python train.py --n_layer=16 --vocab_size=8192 --activation="gelu" --norm="layernorm" --qk_norm=false --bias="all" --tie_embeddings=false --init_std_o=0.0 --beta2=0.98 --lr_head=0.00377 --grad_clip=1.0 --final_lr_fraction=0.02
MLP neurons of a small language model. Each row is named by its layer, matrix (down: output weights) and neuron, and shows model dimensions 0-127. Each number is 500 + 25 x the weight over its row's rms, rounded and kept within 0 to 999. Numbers have three digits each.
A block is one neuron, or neurons of one layer that tend to fire together. After each block is what it responds to, as a language model described it from the Wikipedia text at the highest values.

L5.down491:546513466514519483452496480516486521494489518472482518512467494553484498521494487495509541507461462504514493469506531502504538491459526510486541475497494510475474476535466517485446495532519488526519489504494481437491473479523495473536523520480492493575476452455445496478509488501522550504508522482450470496480483510500477537482501517515495497523515521519463516451486479519501487480515
Ordinal number words

L3.down192:524509504489494504519474507491501514516455516481558486510499494515527516460511520481498506502477465500507504521524494474501482520542511477485512442491475474510527468515494486556512512495511525522461520520472498471520495442478508457491490472534503514516540473532498500535472528505469483507497513443490459505507491458529467537490529423523505519495486553567444506516477511513484491509517
L3.down348:497481506514481535519460520524465450530508535513546534500483511484509483470464502529513556523507480500508509507552498483510472483507523536485511526525493497533480507495509530519568501488487501447484485490521528503486468491503477535519550509512478489484475477519504483475528516536522500513505556491421504482494487526503520496502478468521489508511441529499473525502492496550491475521482
L3.down379:499496442494520502483518489537493503489495465507512514468528531495458495521508502536494512491515487460504480532481509508485479463547512507520488479463528514525488466461557526515550505499490510463488507508454478512502475517501507456468481497501487500464517520512485495539484456491499495501501526515483504480514492515508501471558462484463489477483533497503517502482534493478520493499471
L3.down682:461479479482548453486506479532525488512520501519557521499486453490539453463508519500545497474512497457481482539476506463474494469511500482518505452516535510503504469498554504507518455550500507485462504512523534508531506501501520509461512537531492509455536493512466502519484496480484496471513506476493519501554509526529478561473497503465510502482523510534521529530490517508455485511516
Word-completing noun pieces

L9.down22:537482502458507522486475489466482483486469494500480507535492491499460487513511529485495492503524495486487510551532546497501534513503501526500496454479523528507532479514519463444453522449499515527521471508487489537494470477508498532478505509484482506518521553508488477507474474504504538510445476492550485479501484460497471569485496533462465501486488506518496464544514506520496518513475
L9.down213:496507481498494545463489509477518522546509509504455499488458490503523534511526544488478506532493478468469526538518512447463477498507508509486510490516502515487501479534499521502497496520484453513524451535489513543533540454516484477493528516483486504481463506476484469514471476517482513469482485470547441458526544488501523510517517509474484510506463536539516488509481514498471522515496
L9.down407:506521480504496483464506525473492491508476494528434520556484523525484491570501494469480520525496509475454519548505515487492440508464503523534464471457481506478496529549523532457541524477487496490550488523462515531464472494485510481498517526472512468495528493515490482532479538523486517457492527474492505481535477478512471573508461479505508527486505563455496526548472484523500515497512
L9.down685:519518496486492528499469511496490511482482497507464541533494505495505528536486497475487569529461523517486505507511532473483513517493513500496462436489498517504523465539534476470530527504502477457503491492484499514481500485473492481486475536472481469535520525483507469541479507465501490457474516490516492502508506480525476584506510499441475510491511547474503473534480506509494507490503
Mid-word pieces, CJK names

L5.down764:534540487486504522471530517530517469496488541492516490510513469483491500464508477503527515554460481489441481470522492496532468548477477503515506479513484478468525487468525566553436502497448450515463483462505476506522524488487484501497493461542532498501514491501482493572510497475523511524537455448536527499481524484503459517528483497520507464512480481483517484462522525484571506515500
Incomplete word fragments

L9.down9:452487468552504498474520518515512452516502495503520462533499509494521502502480483492482470487535503461512510468444495472517539535463486479475509549498513474528429500522493466504545462507510473520469480452504485504516503485483518473481463487508470511539492578505539475475531500485502529483486516518558467491460472540482469542477502527531510513505519503473515540491504508492494547522501
L9.down377:499535455496540470492521490507508493481550550483529518474504526489534503510463502544488512521509472471546496525483503479486504533524537512509457535505499506565515500500552542481511541512498526523492478452453487515465445512529487535456506491485451525503504520522516478487584517524513523494522518514502493510458503539556495510536491537476520525508506516488501518515517517510500531524512
L9.down410:452483510523498486499497464527468507536491498514510487489500489513537492526482536456518465499450487531473467524537501491506449504493508498493502435468496488497456514501510522520490527499480531536527529496511506550495479531517517551536515470515504509477512459525504484512498458525441493494549438527486523515518520503468482559513450502504501480540468467516495466484479514495504483506508
L9.down618:436499536484496490492532474533446519500514507480459517485496506485494517527474529515514504548536501494513500476547485547516505503454501448500484527488520465439547474485506517499430495477481460476465486547515483494514505533510515484472468558497492489512489466483478492445516484487473531501493508505469487536498550494501485468475491515498485491502508517489532506543473511497552519504490
Mid-word subword fragments

L9.down20:464514464457484516516455546531544509509464496492481480463518482458493501502513481506486514529544460540499521468445471505517483488501499492512458528530529486488527476542521511533510471500488503498477447517489532486492459461523438475536542569460469535496526508557484506480494505477490512495500497477469520485461456533480440514504519537492479500504446486508527505525501554496518542490471
L9.down224:484517489506490507560493532466468504489470516461513484489521550449557486474478458505520517486484486486494468470527493481506486480511450528471508475465512476516510552460486503509482503481456513547479546503484470505507491453487513498489489488510522505483505511480478534510479498530564539493489495517536507539508474492470533505539525494485504463488544487462504453453539477511501524529498
L9.down660:461513444502492495544480511437462519490508544472515423511504510517514481463491518505506478493475532535494513492531517496545521494461502442502519474502518481489520488500528502523460489456504505527518526527529491515517522475490524502529517506460495507511449458487466482489464492531486479491530529486504474498490490558458519539500500495480465514503506522489462513484535497493487503484537
L9.down664:487475482526485476532536515477455481523506499484489508515545536478501512491533515489447444466488529461517484520553496520521508525480520491528483501523500525481520493504471551488476520543494548512559524519499543444546492497470497482435482519502525484511502501509449516475474500436523487494518503494484529509507527489503529484477530510480506444477496532476490476497518514495519466499515
Partitive "of" after quantifiers

L3.down171:486476494494512473550505518468542533497467481502495481541462498509513513520530447523492487456507508503505502498479485511480502520500501508564505430479499500467495478472499466469462516481523496523504495498457545495509538498470498513503497524497477488490508482489516489514450482516534510474533477500514534475510509501490482634477543505473513505521509521455492520483505516507439542506487
L3.down284:516446461543552480524486482488548485463564491524512535474468542520533480452528491462509530518541505440494463500497467502501540492496477450478532479513493468498485457531497567484476443509496519511509514514478545521497501497485481530485535508474470530499498515493501516513536525533501512516469513490517481520508518508482483566527496543509523500462494487481478560495511463504534518480505
L3.down288:502535551486521473533443537533491503500513481462503546504490489506462468466520498505549495487557481462460512509523513500491528495532539481495511499526518502478468483501553496478499508542510533482505476496502492488525500510487504489526500501499495486527514510467498500516538490519482502526459512490487507468517516498504491489504526495481507469497437453451459505519542487471535534513450
L3.down473:483484473504489444499545512471533548496478439485521506508542495506503487555505511463481492529515516466505415481491488551481519501508508498496467473435489514487535527480480497488510468504520474517535490512510472501537521495478496480469509487549493468533472465494524506490491532516516490475518536532516479506552489514529472487492482500438534514459470507490506497510509523516481501488540
Word-initial fragment tokens

L9.down113:504499461535484521516544550502504486495528488517493495481515494498498477508516498514494506481482541508518486499510438518493486508479520478539543537496471496514477516485491510494479489457484494516499450490527508481496504534512488470496504516528513501521512493505521503533500515486510519453478493495490515481527461492512459332501516530500499489483505511510542515496500506503450490536531
L9.down312:500524488524466557517452543516493471506534505540475519498490500468516513506510519506468488495520480501454511518464458544470498510446485467464546551445503460524472504506464508533523478509494486468503480512479520491503498482502501441478523521507527496534508546520508513483499538476506509498507498502492499497538450487525504376502471519513527532491509498514529494481508512517515513487523
L9.down443:504553494513525510495498524457493488451506512503496504472540554452471484482558535546478515487502506497532513498494481509492511535485469500516500490485427447540508482468535499528475480500497478485500506525500466472494508460517492509418483477529507507467497544516526484525508493485481548491521496497494509491464490499563521460540492523504504551481486524526519539504497524534540476506500
L9.down476:480516487510501505515475568473514492523525519509515537505473502459511544490507509500458498522471490434506484469493469506476486458452513536546474485525523474507489533485500491491504473519463485459534488491518505559504475518506515464518541517511487500514491495490538499475532485512562488496498490486504482479523473478467524464463498515503511513503484465532519513473525485485523510524515
Verb awaiting its object

L9.down85:483515497503489521526509513526498457508504530472496502521510520485487511502527509532477487507502486494518481484497519524514472522482436561487487502516514524480496520489488492508498514465492504452488447500514481557492498522492514537496517475505451485514554511491481534485515534537515487525517523493511490518497472468483518489525510556500502469533489518497518506551513552528489521474523
L9.down246:487502497526504481488540505495485450497512521488512496487495513492475489519492475530506509495521532512531504520516488512481512506492489552464501510502482469501507537484538514527481483530502498476497503530522454470496524489430483510417488520482463526513498541492490467522498487475523539513501476496442512501481517506538498491529460495521480547521527523497487568494563490470534471497484
L9.down341:495498480526498481481547515504515491519517508477468456460555501500488486477545504532503491507465532486517527489541510464495487478472484545486507497502453518505515488521484503511519519511484521510479501489493507516497466510493495495487510470489482501487534505493538530490500479476511561497501526484443507482494460436494526544487507477491535506498496503481488485501507509504463434489453
L9.down491:474483493476484502516492519466528530515463499502476503510483491492493513493522526523480514512473513507540474498521463488516538506500509515488474557535485501545539519459523474491491531474529511438515539521486506499500493484495467503474505518482510510482527476492501496517478529445515504472513512495467537471506475482486507520538469472502497509462524544529518572465545500506494490469501
Passive participle completions

L5.down151:502512467523473486483539481484512510516493457540522487505491520494497550507500445558458496480511503520522516546474549488458469514521507489489503572473498475508490482475516521500503465498530494442530543502507530495494510479485522464520476535544515508469472546480458490535520482518510518498514509516492526466532437533488475500503479489484478472516515517495503524519501513508492525510477
Mid-word continuation pieces

L9.down123:491518497523525456504521479484531489484500507471509507516477512546485523509473478474532474532507506479515504492490485495517510490496484510509507476492509493495516464549501507499463544471524505527510470508518521483497520480489479471528512501463516479542537482467468508457481517516494539534499489489496521502516496494474501544479512488507494506495464538524471497523542474484483474481496
L9.down315:450506501443471470513442505469500454541483482508578501492476468487504480522471441508562482505528519518503555516478528488526511491509487480464525519546485500475485492444509521542482501472552482472499564513509511478463524494457503507515461484471526474475519477552504483472473504482501493520534489512491482509472494532503518539501494514532522500479517499531557494522515481505547492531479
L9.down318:505492497537496493534490505505533492512504493468520515503472506474494452542529502520480494510491473509486507545491545528520503498484486474510472471495523488494475457489512540455462496466530534503508530561481496503513503496498523535441489535520510521508521512531507553509498546525448474512477525498530482483485513491494454506482479463526509481482483518455468484492494497525513504550493
L9.down632:504516509491535521456508482457514493453485512491500496482455485527528488435531547477483486490463517532530507523488498496516448530492520470500501491520505501546486507520509526521533512493527480542497512470561476536542505472536475500496504510503483526512468499452505526494508521522510486504495486498555546520509497511477493505499514496454532491518536547523482468520493479513478495492476
Article "an" in appositives

L3.down166:478536480515538485466551518507509517510516513524558537473500499486505486446477505494492523513487523501505494511505478511520457492511501492505509492538536519506505505481515518502526496521482481449454511449488499517473521534487543549459468498580531495536516497526522477500484484498509462529498479467498503500503524542545506509482500503460534489489501469516484483512536491529574484505529
L3.down239:436514497497543500531469537525487516489503498521476497532492528462523484460499512505489557495477530514504459463513477480497472521464486499474481436496464516518516495479526554519483474523489481508481567517466515448496545492493483497456480477511488449558502493504495489518464480498520466516514486494520532523520503516510545550488475492488471513551499464525486485480512494471521484495522
L3.down637:522541478507504468479505493503523492502538485471481481502450543503440459481541482534506485548493567530556463481528484495537474534454519463519495515474514498454472514548507545488499487478469487512491524479535478469472505523536496522515485465534533538495495518527494484523484488501527508504483479514520498492486483491528505482449454447469514496509467520470502500496509492484582482550477
L3.down699:470458497519519469495496555468504519470509516513520476510511493505499520439529479544504486481524481488464487470461508491514470506479499456469525452509555501531524518484511522478464457508488522476467494491534529498530481534504499477511521502509508519543501494528486496510517500492457510472494508495493502523498484526500513542501515494556523507513441483493518476519484520504501519497512
CJK name characters

L5.down460:498532483513463529517482594506527504478491491476503512496514521533506494508517509490557489530530502480483517519490500501521459543515491446498507503507469495471522503516525508503505477523480527496480511494502488519490489536469512472470499494537472472554462518490486522480467486515509498453512487488503480472524515480464502455524487525507468491539532487495447502501568559446541521518524
War, conflict and cause

L5.down708:540508490464511479515499449531474461501479516537480464500511514516461478480520483494460474469526515512543458478523508519495480460471520497483506522476545484529516510495499554501505536490415522493513537511491479462514471485509460431464483496515515496486498506541520515448493467481485504546507489500506508468529484494558534496528491476511436513532507541514528519482548469506559498488499
Abstract noun endings

L3.down265:504506511495464462513494498519466516522505466510502532539464509498485495475438501458490547484510549518480515491499488501508518472484501503532491470466443502497503515488546487498477507520504509515521510463466512501525492531441483532489477550508494490526547466530481558524504517485535472483481475511485508475507529454519518520499529491524507478512468465511505466567502508506567540524513
L3.down430:504492462498479472548480539521529527477459500489499517505484536495455445478504495491524491541523503544526540481536469509521509473463502489498563509536524507509492537492510515546461498522482495471517481469492506521484507515494493506481501458506466493551483522500470500514504507496512508481471482519445460438544513541564505453466502544503500531500501431541501483509529507487538507539520
L3.down643:508542493462521480497487478502491520503487453532492480518494467501482493518557549498516474499489533475499513523479520460499492480479509476510476507541451464450467504498523512551509484493512531533543527501502498490472517542454513538501511513503522496488502527502549491542493455515506492503471506529506536530490500522531522522483481530463478456509530496508491498481496472502514527495515
L3.down731:506460511497476537502504557525498499495504499473507502504484514487552526497494467479483506514489474517526527484480490508503516470503525462504507485510486497526522514493497461502535488490487492492524475510537483463545488482539471517505498478481454528490520520537511504544501514487529488499505477538502496506494477489449508515515524575505522488473435468505466500521480530506504541519477
Word-completing fragments

L3.down248:508495496516515493509494534527496439507498523508471518517488483502508504508563488478511507517491451537510532476490477507559460463521457507566504472484504497459527496498481508500514519450572465502502500508542479512474496504478520525504477508520491505461525484449540482506506513488491498465510512493516471459534547508475572489451564472457495493455546504511473470499484495491528500462474
L3.down496:567503509520486500514455539508489470477498485505490502510503494529523463505524489512484487529524510504544510511579438526525494508478432511522484434546491482524493491521516509524496542487448503488463517525479453466527532535504466521493458438498454476496557520527491500518499508499465510490486443484487531498521522489519491538470497526493501480528449498534496536523474501472509490521479
L3.down597:491499522494502522463474494461522466543521503507536496496473501505514501493514485489483492460530499503520494465514497485539518494496515480534541483522531484497538503507537476518496524477500459487485484533477459492493496494521482537461486471532488470478493523536471499534485536482521481518498486497524508531512507512543480501500457446490473462508505530494488549481512539519542487494520
L3.down717:498460501491461465475443495526507448514491492508527524478470486532478516518473503517486498486507493442545514515473472503510510571511451543551468480457468486495493480493500541503542496475524502451491477531537495498516519483469549535504555462497504470486549476484502479500507454490510460487477535507497479474506491478515493451482500507483492467490492547560496496526551505501529509498473
Prepositions before objects

L9.down375:490512467465523540467470506491470510466503529485531505451501503501510488520509507504510513521526495475547539478492503483505513505489466499519518505466515487468525528519516476528516471551466527506484502506543520507463484530458482503486514543493488516531593480476525477471485469521504531484499497469466509508489523469493516530485468490515456462484503501473520469487478497492517531523465
L9.down536:523500433485495498495450526492475481484479507471470502519554545474486486472462498548538524532492507540528519516534513506541484475534507479506511513517504502511453503499507494535510515499527505496478543517489514503516478499476499469479475483503508477485474515477492514489533488511504450502502490538508493434509517500490529437532528495534482467521502498539507481497498485509542509522467
L9.down704:457504461524520500466517527504455539459503516514532483470474482503464497463486496495485493520477527497516524477476507443519534487521515498513517520483551532546478465491493512529541438511500513492510496519492519453500452534473473507455498519484479478516512542516521460457478486484538515464543526509457525507502523496554523510482492482522486499513514524480470545532515504465490543534499
L9.down711:510533460514487515530476467539499538520464545463499507518528525472500492505463450491527470496523474482511501479519495494479490468478510502488518477527528475467507534536478499537522496497508485466489505486549477485509497484512476501504496507493513472539493499450482544496533520477514471492511532519507496456504531503478480364493512519537513514522494535531487460489486484490498476510492
Clause-opening time prepositions

L3.down306:499452511536490439517471526504521500523515496502527515480516495497476494467469537506482500484525471545515515481486523521461526472508506467522515482494528523498490506526527514503493490515500486495489510538484548470537511532452451509526538521514522462467464484550517554488480494539503459496530519537494502494493514515480494356534518458542527463513518514509505518491471526487524477492483
L3.down518:547483525464465516485501499478532532516533472534490485503453500477516496494501480486470500509504493524531489515485484494449498487502517513462505497498491489483468508501486440525471496512491514492515495482498536508490540475445496468523485522526488494468519517552497527452518474501555493501540500536509542463529504510493473480488544473481515510475480519465549516522453491495471543500567
L3.down591:546521461498475491504556524475547470496504481541508488523530522498518466487566521513541525503530487515445450507511510486489507495490497495507530485490526461525497464525514529526506516513495523491505474511519517520474518511535505501446517497546492489481530494474484462492512506517540494484521496518535517497474497535515495481475496490458477498475442457517515510474473509518513484537507
L3.down641:475472480516512508479507508537548461523528492505507471494500496518498497458415550531472540509507508506482468500479502505546512508484515515526505552472522523532448496516540499512479464523504491483502495523508510478519495479513523492482534448490480510484496529517490540519443472482436482511511509490483505501515540525490489400503493469507475464486521535468532508451503477499471476576467
Infinitive to, possessive its

L3.down144:472523496486503505550499465471502533509510505511480521543490469467475527507516468525493513507485479519515512534470547521477448490480510507548505413513549488453484458480483532457424476546484492488497533491465488498503492510535548483522484491463558508546447485520530484498454534508514466490499479518479514525494493545492473584523522520504480501501461495505485513506497488525483495479538
L3.down259:462433478539503513518482478513507519515476511513477517533513502514517473497522534479503499477449444539468478487477509520553535491507491505528495483449532468505530494519487510478495459531506535520479471513532487510492486497446468528519507532534544467516451536502500521490503495547479489485522480508511493474505540494477470534538504524515509486474481508521473467521477491524487475497526
L3.down616:509487484492475539518499488498548513503484501518475470524535502491478536523439509499449499476509472507571488563538448528501504499509501463525516479467539519515482474540474502498516548508510500499516506514513514517455477488490516504501494503527516490508513498499477508497468503494459531502524503479472497495489498512498489531490492522501550514466542511524477531520480497544488517496436
L3.down689:499527511485492490506512527493521493519494470506515498519487523493450478532476469479520491494518498512514506484513471548493512489458458446548507477525476478488496548480446481483491545493527480502517491510499501504464505491561462493506477518492532510500490495523460516492511508473500494511512490463527489469537487566502481575508451505527492465493529491483527489475515527475508524488509
Partitive "of" after quantifiers

L3.down48:532492484491513469452506487506508518502510467481484506516493510531512538495482476474510498536494504511492494500498513519488523489457479503499518521512513530502497461529469516485528497524535498506486481471468487495496498504512521485520495527448474500503447538454499505478527532484499534519476508485511465516471468480496490535511511532511519536539524523476539473479486484546524492575489
L3.down109:532474470544464485499524496460516493506504459516527485454491477519507475476549494503504491493484512494499482513496516509482503501470467503470499504448463491467500507498483454488529481529497513493486504483522489499536488485515499533502478462464520472520514507478504488546492541501544542511502482520483517469482450530507466534499487522485511510509521495499481502430479477541496489497519
L3.down213:513475442509542461475467522521504488521496532509504477488513464480486495498489547475525504507488496493530480482488515490527499491458519484489525521516522475500484499502542530488465488541492528484496440476512487503488508521503501512486467529522474526491438501489475505530536483501497500454499476497477481521466518504494479443521523504507525501546519493521512543503499455492501528509529
L3.down347:565549493521539473502526482487518528514514502493508497518512496510477459482488494496483571545484498532488490516544508493522502525513519508486541489499480469528496542500476543506457509513500537486488507516475508476511458511461480471478498531490507512505461492505519501447536535505538504511480514527508455445526479478560476543493502487496493490554498487542511516580504512515535498508518
Ordinal and month endings

L5.down450:509512514462450428449488493488501501480439459503484493475530489537534491490524484478533499501558480525481483462502486494499513496452456523482512534518498514533509490503557496540502496491520512497497501517461542508514532480513494483523489466487501499458489529523499500508486494489518483506489492508503508455522522526488490502489511515510515439491513498510479509528502480517497494499533
Mid-word subword pieces

L3.down253:492508508489472511486492504526467461533492505522479503444516491467479530533493486513513496485476493505515492477498470469509536575509465473502519446510527520490504441533519499497490522520460523484486496495497462506504478502490511503448481513492500527521507494485491493500494521456528487517468458532489503462528464543506499642487473506550526475510446520521513478522435527502496526510521
L3.down310:513491462479482514489507512522475470482520512533525488520489510502496506508490525536485544490526528478508473516495492498524544500469524526498495475502500500483521466510489493504478528524524513459452504516484519501480463541551405470530488484515480509526496480507473542499514513472499440501497434467515468451478551496488480514498507511486526508505530525517499513497471460477489505534520
L3.down342:484482459531455493468543516466515451490519514515506479530498530495497522535495534474494523496549503512527504491494548493497508481462551488488484452505492459453498507472479497511494519507530482480457490540491463480460467465510460468506549486493456465507478506484471513521554509490511458472488412470498487490526509506500480539475473489524522503478521499500472490484452462545515529536523
L3.down519:480521453484443504493483488505496470481517499572490479492523510524494549473515502509490515489508501517518480495534519447470535534484517475526488538540570495472528504520492553515473543539475484523476482506501513511501462475525509472489512506526513515543503475492463495516517519488502460492482451490476479522486520482497450580507480491509507494459438523517533505516462536519494487536515
Word-internal pieces; "Preceded"

L5.down711:508556474492512485524492474481502505490510472492482484471504456462512481474541477493488480525491534495542473477476469492473517509461473520532467501498517450558515517500451513502452490522461491524535508514522499502523476517559488511498480489450519510486499447551518486525521456496540488488453518475488517456508502528546529461546482506495522497499496492478457469455482524515473536512521
Plural quantity words

L5.down45:514494491521528487493503545455490536425479530487516504473549531487540499525492482496547542498536471499527513547468533501501544481475462508487444512493517527484492529484497524529519485483499468447455522487540505526490516531490511512479512468492485506474505525529499516443561509501510532510548538530483520488478509506500505487461500480497492480499475490523516497504552492491501499548534
Word-initial prefix pieces

L3.down480:488531511504520489526478499484502522464507513549497499490490505491463499485539477468499504481481504486568497501484507516481527492494479538498462509478516494480504512481474512549500501481483501554562438506516517565495528509519460509521496475502522522502501498488486507500477493502489496481501461466485548502451498527478494494557499525498500458498495494476509527458505508547482510483547
L3.down493:505495515466474522548481518502509462487513512469515492490507519540502496487502501478556522494511478489504474447533543503490510524465489504535468518484434463506560524522491520508496495521456548478505439482505443547503519500522448481504497485486510479463520427515474520538491485495502466515500477450528529517489489491484484512529519521489486488468504482500516514448464487542510503535505
L3.down517:512508537499517533508481514482484510484523471522467475504465473524525500569525511531495509494552497488537518489497519534469510488499517492492501536499496492490490468493532449486474539515481497480481455489497503547507496487503496478493483506527486470487533502534501542472480498502540509467437529497456546475489469446511475559490501503493482521473526547537507500533512506508450485472471
L3.down612:506571488495494544514505538504524464472500490501463501508530474492517434471507524537505501495514481491491538480510471495493518492493503486516488508510497506491505499563464503484501521449473543513506501528530480568499512460527520511526499480496505515528491499520443515530484526449505496486471470496479520461549512524457474531529479481483480499484543503513520489491540511464516497471528
Mid-word country-name fragments

L5.down703:496450489521519492494481496546537459505514516511522538444456491532493496487478519493478463517474478496510473501530482485475541509495466494486487481473517513478481504484538500521485483524468481487495470491522505475514467510476509505460514499517462514517508533531497491494481472489452519529489526514504479499511536540494510441541488506540459527505523535478512503486493464495503513519492
Possessive pronouns for subjects

L9.down34:529519465528477453497497497517519493554492507469493538478513523479491484476460473483476462520488533550529550510514496519532476500509513456499530505477514465512495509497483556518470478465452503485494490445497505500498499533519512467504505512487438513486463498493436545527511519472483455495492535509452483521500500492521500375490454498513525482493514506511499485483486528494522470489520
L9.down148:522520460487494479491509484543504497480492479512497453490536529502478475519501539515476522508469496504504548463525465512526499514507477512504504510533462493499515486491529521517496513531524538527487515504481514481495484506481488514485519493539506504499485515478527495497487481468528471525513448545483541498490511518531467481526515527489557470473500525547480546540514442530503492505494
L9.down498:484508474481476517447528458500465470496514521495475525424492498482517528476479518491512463542494467500532500483503478510520495485523498483464514504525494475494497435542488512469524506481500538481505476458511503481531501495479506481470517486511486479492483478502500506487499544489532521500486475522491495498476494468492465542474545452525473544476515539516522515541529466476483502532474
L9.down575:491456481484518472487521485460503513526461449530511492497500559489526527523514509548492504525496484489499491481504503514510520520476497451514511524496534501518531494489519492453516511473550486542507474482507518479528500564544505497519482517495507531500481509472503503532517501481490483448483477508518501503480499511510498480481471465475524504531491519496522502487492475510482499517513
Word-completing subword pieces

L9.down201:526499486530494534480498521468485498505505489469466499480524503476489498496542476526472548489521498476524504496497494524488492483452537485501487529506438457474513535509544455501507485506499442533427512515467459462441469478494489479491467501478480514498526459490504498504484484472503494544496498544452481514482492470496491543479495559507500482472497513500549513537498517539481475510486
L9.down254:531544468528497494512511506541504500498513506482468504457489536514496527491475531514494527518492538510545470517517521516520504495512524497525485533510455479520504462550497499518470517478490543510516499463543539490513497504451474518492496492497509501495489494487471490504476435463501487510488517520478507487528527455474499479540526479460521531462499519551546510447508505483497487491519
L9.down302:481476504527486510440418487503521503500506490501473479526494554522509504563476512479485493504474561478536518482501511484497515518515502507492496514497501514539482563491548535533508493499490498477474517482532518515462495510475542486496499469517484481537503523489520505516508484513499506505432505491483506555534499537509502520501505495460514512505515481539481527509508516516523538474510
L9.down759:453512509498518465480510483499510476489510495462513504501495477493479562541493489490503494482488466485489517484529509495507500482518525530482490535484476528522495504514508520508522513544512523506501563489468537507480461523514468528487480513515507501517477526507519525521473499498491501529488532510502559508510522517506506511497460477517444494494490536492439537543518495509520489500515
Creative work-type nouns